config.toml
num_hidden_layers = 16
hidden_size = 512
head_dim = 64
vocab_size = 32000
norm = "layernorm"
attn_scale = 0.125
init_std_qkv = 0.0278
max_grad_norm = 1.0
final_lr_fraction = 0.1
doc_mask = true
MLP neurons of a small language model. Each row is named by its layer, matrix (up: input weights; down: output weights) and neuron, and shows model dimensions 112-303. Each number is 500 + 25 x the weight over its row's rms, rounded and kept within 0 to 999. Numbers have three digits each.
After each neuron's rows, "fires on" lists the tokens most often at its 100 highest values on Wikipedia text that the model never trained on. A number after a token or word is its count.

L5.up436:507507509492464501490539505500503450465510498493513522515565510541475503480506452493499502538474474491478487521485513489489473454501525508505477468499502510520514505514455505492492466547469498517479504509482466499526536498504495493522504517499510489513517487476492505500476481478445512594475515495525459501576475528506475521508495482476516503499509488511493535518517545499512510487476509477529500524515494544508458539507479480457496488484478476496516532439518492488518479546514500485509475455467467519543510497497487526486461458530494543492528506516514518510510476453505526514
L5.down436:460491488510510511513480523519547495519502478493521489504482500485506497506513506503525487449459500540496490505509525506514576519534493513500477538541482481444510464433516502512511534472472451492522506507548530476517482518503484519484492495491503497514506510520561503509475489499505497428485499487504472484431517523482568511491507473494470497489490491491488482517471497505528549508519481457496513495508448487501501499505497473481470521494499509517497493522501497524553504489524512537464495465508552506458514513491496502554543514460479470515497465481517531535485528497519495506
fires on: "s" 42, "C" 16, "S" 9, "E" 7

L5.up293:500515510507476524468502470516505484529494507531504517507497514536474519497512534466525521467502498552489497543502517498490493457537505523529524519537484493473511519525506524497517483479523480499508491471510506523468519500440502520501481508491483504495499507494492531538465515520487495481511547448521576473504520513511425502538516501513521492529563481484514516515520513538480507509522500565491480506494464531488500501507503537507494489509489514513501497505430488479545527492469469456464503499509537494518510539496512489522478489447473482471524496492482513537477506519531521508
L5.down293:521493512487520489506519521485468481547438513494475466537498505492500471497460488514506524532521489468488504489541467473503476559466482498482468497517470535524496450473478486530496501505497472480490469563514496492504485533545483477509505504509505461508508496484489451475512468484549513570487484513516493487505485497467550520508526476486470527491455507512501489493507469465517476499508482455510496468514506506569465486501535478516481494468518478489537474536558468503424472473504541526525469532498476490471512504507504460505556502505466549495518495471513500455514546495473502479
fires on: "," 29, " (" 11, ")," 10, "\"," 9, "\"" 7, ")" 5

L10.up1037:531497515544479497470513505518462545447528524467526507518502503555474491510552500512481483516480514496471492487488529503484488465478509486533468509509524498515496534560444488485502482481493544510493521525518539532497501513422520494493512427465476523528497461496496468509494520502483517511479495506491526538537517470486527524485466512487482510507513538484464528502480510535495493518504487489550481519501511494525516506463493508527518440509503516514455541479470516501520533495456465504494522500506477505497448508517484460517472503510486516513498523527491530517516495533545469498
L10.down1037:459493508482535521517423506503506482525485454519506478518487481509509538496472467489515494514505516503474494484541513515548473467473485521454517543506502508506491462463535468530456507492531539474506485494519473471520470547495542526542527480539524460526534488504467479485513418538512492450499522521495499521477502525489501477506500509494483476502473488436479499511493528455556429483500511479535477521498503483508521489499510501517461550522496528506504484509495435489540476458495519500507521517518539534521464471501509480511497440491506502508450447505497535509455481447509522500
fires on: " the" 37, " a" 11, "===" 11, "a" 6, "o" 6, "st" 4

L10.up1256:488508523479468556505497525452516475470521485517484482490502516512463514512506525469492481491490476488489497530508491546499524471520500473513473481542502491506446511520501499525510505463518483501503514497512467514440493478470478507503447473489542448519478502479488520492519523524537505492475481508543487542485456502519511507548496509518524502520488490498466522486507500493497496514523487517528498547499532513525526490501498462503516511502485477450505536450470486497505538509510498516489546431474514490501460498520482543500468502515502514498509487528493475484447454487549461513
L10.down1256:530508470486513484522502491494489534461499461557487515516491519521505507479500493519519501495497563538509509508513523513532515465496497522474494509467507494480484533468486530510511522503516519513525450490469517516448495489481501455533494482500438504525455501483526511512513529517471475497562522544499543439550516510507467520473444450466501483485511575493455487493491512478478487516491496531483537515498496495536505482462512464556511526526555459522496442511551522500506494528488449504452507523539510544504524495503479479472494512502453513496547503482464521491520499487525479510
fires on: "==" 19, " of" 9, " co" 6, " a" 6, " lead" 5, "ing" 5

L10.up1122:486493497483480433491502526501529493495490521494534485493522536507490502521504460481498546518440468531494481502545438485471510511492466498490501499445495534459535493538478505549483516453527472544527518519478516478484527512491433492497483482509491484496463505575498480513486505501489549531490527491524542487521485426519501485502507501517520473520510487493488547485488484513531471515563499525490533520538517500491516487489510486551486460541492504507491482528498535484484507512478510520465498506502469492515508494464498478467528532519490513449502498557483470463486482521522509494
L10.down1122:454496451553540453504484473509496513484523502589482481509529518511504491495500498512479509521494453494520522498498473550524488481438474489489525500463494504514541508485527508510443543523504502512526507446437491518520472489479495498497505498488499487517505484485442511512463481488494503474496504526496488507471533486518501499537509479485515516439496523503502480493493515540498459524496474526482501496508515509525447495505521561445482507517480566518509487498459448496579521522483498501500502499518507509523504494533498469512523519509492505471480418541506517497490465510505480448
fires on: " on" 52, " a" 15, " A" 6, "On" 6, "a" 5, " I" 4

L10.up920:512525480509484519496464510471505509527528476539504513516532479496498492504504492500514509495486559499500479531505475512500453497503522510525504538529470441490448517525477502560495508442481509503522505473512515486508475514484506481489520471506527506517509499520519520533520509520496460525479510519507520500503491502518518499468496472483498519550508500473468443482480466546509523531469467551512493553488506458496536547458494501545478507497490515421525517495434484472489515482491497528525491472459508490544429527519534484491504501473501512511514460508448505468482479505521511504
L10.down920:498525470474523483516482520504530502505514500499497485517505483533500505447499505494492447506465462501500584449477500520513480488490536519505502479511464514523492504430516518481511474512519477528506542479468455520486505517525463446467494481455500513521433526515510502484502507483501536490498480549499504499502501478525444529495481547461487526510532489436512550466473508496490477551488494487576536513457535478505506497494489489535511480525512465473488478510493531502499448485486478481467500541562490522486530488477494500502490495503479515504471509472535523515521510563494493495
fires on: " of" 18, " a" 14, " was" 10, " to" 8, " per" 5, " be" 5

L10.up1208:493527485528492484466514528500518506457499477451519545527486540503493515534480520491507533483464502483528502534478466485536534448520483520518535506542488526499504516512509522499464506480503509494511510484501487528485492514516468503504511484463504442500490547548478493476481519489545510493497517447506498505513530497465485547447522461517527524527493507443486492500472541475529493489509484498511541471503469515498480478514454510511505505509483511508461428552489477487527500494460491526486484500486492520502527460503467483488509487520484478499497499470523503450471519427491504483
L10.down1208:514486529490503498519498482515501533509515534518484498480503490478514475459566477503508480503498481474491524470515520485461461541558511487510470445478551473491471533524473517484522491524507447502465482548503531466486497537496509529479501530525516494495506489442574501490517466472480473486514426525450479499502499482511490489509534515455470476473516483496509508494529429504460549502493489515486457483499519480499537520514527532457496474513503512486531559473472533535480509509485525506517486530504528471478487448515512514491546485464488473471494472523467514509507468566513499500
fires on: " as" 29, "," 20, "\"," 4, ":" 4

L5.up318:496486541499478501473493510466490472496554515531503509533512526512529478492436442493478497520463464493528473515495551513509504484484510511477453521484499514503481504494559498507497488516481488509526529514492469491530488482478513517482478483496486508472504510487491476495463549502507543497516552470512509544526470507454500546540487483511524445485553502489491506536511482508514522499491498485484487513519517538510522530498466454485476518515474495527465546458538521506492477567470477489477519454473504503487506488509478490486490496457456538486521482477472510528480527500528509532
L5.down318:491518490498508545544482520503482512528503497469507516506513470512494476498511528493513489506535455511499479462523499525497498504498535500528462488543504497434487505466508491497497519511495496525446490496513509481475502491497470521518505495509509485540499496474525491530482490503512468523470489547487483497477579556541568508499533508511434457484500505524486505504502471501502530499496489486501494473464481507494440526519528488490543496483497526512505494522502480478495502499482507536504434486519472495519502528489485507559504485512493495493494478525494488504491519474496503483
fires on: "s" 63, "a" 5, "C" 5, "the" 4, "at" 4, "c" 4

L5.up951:485510484490498475487501509528495510509469485527496518515536493505497534507498530499503509524540495503522508547508466516499530489549468534480471527520575513473504486511463526533474531469512466517568473503502502501475505459471509502489499495474475526470492469522528468492484516496496520480498528501516531482509558461496472528497525526496548532511514481506538523488503526497460522517485502478474497520508498496499472488472536536503462501504489549475494485496454502458545530495473493511513493512456492499541470493464512500478458510474484476515536484515463553577479494553555535559
L5.down951:503526520489518518536493489486489498512495517500522476471461511488474504485488474467510513491457523500485478481513561482468469517481535512476495489528456496528490510527524492500477499522521519479452505512521477482507507532508508508506495500501558456500498509477419509508512456508528493509510488473493491529482438532506524515519490464496454491510475496524494491487526482474525494440493493528489477528493490504485541478523489494504516489491501477513501514507548496515453484514493533499528516485522500486458535525550481488507534497537480512516467532492533489493477521417427474471
fires on: "," 22, " of" 13, " (18" 11, " (" 10, "==" 5, " short" 4

L10.up106:469509475515492497490485530513430503482514440470488499516478483502506516506525425531453450530523532486499484501516473486499515508498475519519469506529544505498481488503491501507464510478513506530471462503525504493469525494497475505463483494492505550465510481503493506518511535456488525473500528519480487493473467512473520527435536469501511468566481443480497466496465514465500495457497505477535457520517486500501477555567503528541457477495488511505478503503483482517494523527490523526489520486556549513485501498478499506505530522497532530513457522503499501539485511484532449497
L10.down106:515500492527544478512489506488527488538469521540499435485504485497502482500483536494488516464501515534496471496491528463503489516503493483516476467559457520525512522510485479512531569491494508473502520496488508514547453530526519504536522513499525492521540525506501527523501471515508529485513469489503556517487496486531503496533476531484469512492507531509496526490518488382521524542498492478490525469502493537488509472473546488486497556463525499481503487502525502477466495488511467512509481476462479475497504518509492501508513479460472507548536497497466459510493545506510476519
fires on: " of" 25, " |" 17, "," 16, "):" 8, "-" 6, " –" 5

L10.up658:504510504490480533478500494536492499500487506506502549517487480491493481526492456513485487525537508508505529500542525471500517542514521504512503454459501458500524506485476515506543468531509496498468514526472507481490557513480489516484480524491498518504523501521516493505508471494462475504490520488496482504504507500485509489550508473452522488482547502446564554486494498508497500457571507521482438497472523481520517479506469485474476444491460533502494499495486543485541552512505480492532505561513502498534498484507485481498506512526501506483465516461514500520470484458520519500
L10.down658:461548477457519489521493513484485506534499481526513521466529477511513541477561548515525495530533544485503467465490486487536483489451510492521471485531502545523487509511494511467561539515456499481497480490478482515494549507521471529517496521493466533517498428468504493511505479496500497503525479500493539496468479477418488443459502516553515482507501545533485499523490530469480488518501495499522524486481511484510517459472510479545484534454507490511451508472517496515433489519479472474504488439569549516483517536527488507490518511482463509466477449445469484478503520500509498487
fires on: "," 65, " |" 16, ";" 8

L10.up1885:505521518531510547418460574520471499539507529549504549544527512501506487475522505492491491505495497518494507492502499480474491483502463533508498490522491520476506555490476497503527511470482487517492520483474523477449492458509467466480442504510511505467493533459490499519510477485562519514502501461567517540480510445521508505491492505506545497473505463496502519478527516501522480513523517530534470536502509516538513518510477549512502456503484474493477499509488538506503491457506494448463536500521482484527512494451544508472489523495487539455460504500532486498505502469496495481
L10.down1885:487477480515498466493498478469492494535467508500481474465480510506494489466534502463516449502462508498499475512506462499478536477500512484513485522529473508467505524471503529527524510512520490512487506516485447541500543501494484534510522522523482502492486511540463467503482456473500496495487534560486495479487489523502477511514482510487517519469500496460523495499518507491513491492525509517463498443491503586495550494428522468497517471505495456413513542533495500485482500500469491496501495491543535509486447549568488478492481481514483558525494472497487527497517512516530471504
fires on: " |" 26, "dy" 9, " Anthony" 7, " Jo" 6, "hard" 4

L10.up516:502472496489507505482500539534502527503573490508519529527512506480504451479506475502490454457556536530501449523481548469452486522463501552516518482554506471472511532496484522477505505491502486530497538508472494456496501446469523520468518457521491564463504527512504484513482516499531504480475494463517463485494421490502500489483500520518486497500496515510524447510511525509526515468514495539490489523494480478496508476524441514484490480462475506485532504510484520513528487491516479504544560534517504503486524537523502518479497509484502504479411520518505476533462482483509461510
L10.down516:553469500454480502536493454486537483466492510480484504475560487493499530493457510482515481530469488515499515525468501546525522499511506482506519507530470521519486477498453516510436493513522536505562480522508428498496513485501511465487495507476492477521475515468517504468510517514546508527492513520482514490482471522491490500499491519489583503499482488510500523494459528515492509516490496520509428510514514500509499475528510525513486510556479432498474479500519444469468491479517510496502501523462488495516488515478514481532472482523441512528544494484518527506513523500512538494
fires on: " |" 46, ";" 15, ")" 6

L10.up638:464481520567450477514469492547514520506519542473459493502498542536508456509538487504519526511504486480494489510485495503501496558464508524538502467474477477475497522499493485475506461485533472516512475510483539493449508501465497489510544485490497502513506559505565530533478482509481555534478509513519476505537505423518510499513491500485480533527449520462506488511487492520552477482526484509533480525499469490521484517479468525522465448544464485514460495504463537479499530520467457490480553523502480480534482486501514498500518517500511501510475514502483502497502472478514528539
L10.down638:522485480491517535530498512467488487565488509533477463495477512487506500531471487506498493473555516467480509495497487486555526492468504473472495493525503515492535454475505526509479524523517473529499480515512562533497499515510552494514465498499523484474472478521470494503513485525488524469495511466525535456500488505485532476484465464512516487530464498483528493513516490489473539502477470505493487473519514514467496504494529496499491487541465480532517535502510504525499505495486495470572482445521503543487468490511521527501450495484470543551529485471465489486493514485515451478
fires on: " |" 34, " not" 6, "\n" 5, " [" 5, "th" 5

L10.up815:453499481475481468506469501491494532472498490485492492502531486531504467508515486505500523499499477482484497476501499507436485500508555506479505480513473475464482555501449472479494467524501504566481505482457557534542501491538550549517502500535494526497491508468512483463512527482500492480472503488475491564482513558512501474489531515499493500518485488469531529510526536496497503493513472470565537544485493482508475521519481529505477450485490509479476489520530507490491499530503506515533527499469530510549581448492513473487520502520518475503498505447509470470518478546537478518
L10.down815:537516493495521483515490509496474463477493561568439488486473504491507574488508502467491496545490551525469487510488500521567559499504496491462487462509520540504474491515479515506510574500512507419539479498503486514496500502468477477549471498505482515494495507518526478522505502544532583509492493520490527488523497480492451440531466516531459522493472491528513493517510521488485476544505507521469457482492490558517561492478530501485472522572526505474494512508488519499481520488492471482505468482496485512492472542517526505519507489499481517530512506507462479508500581489515512517
fires on: " |" 51, "|" 19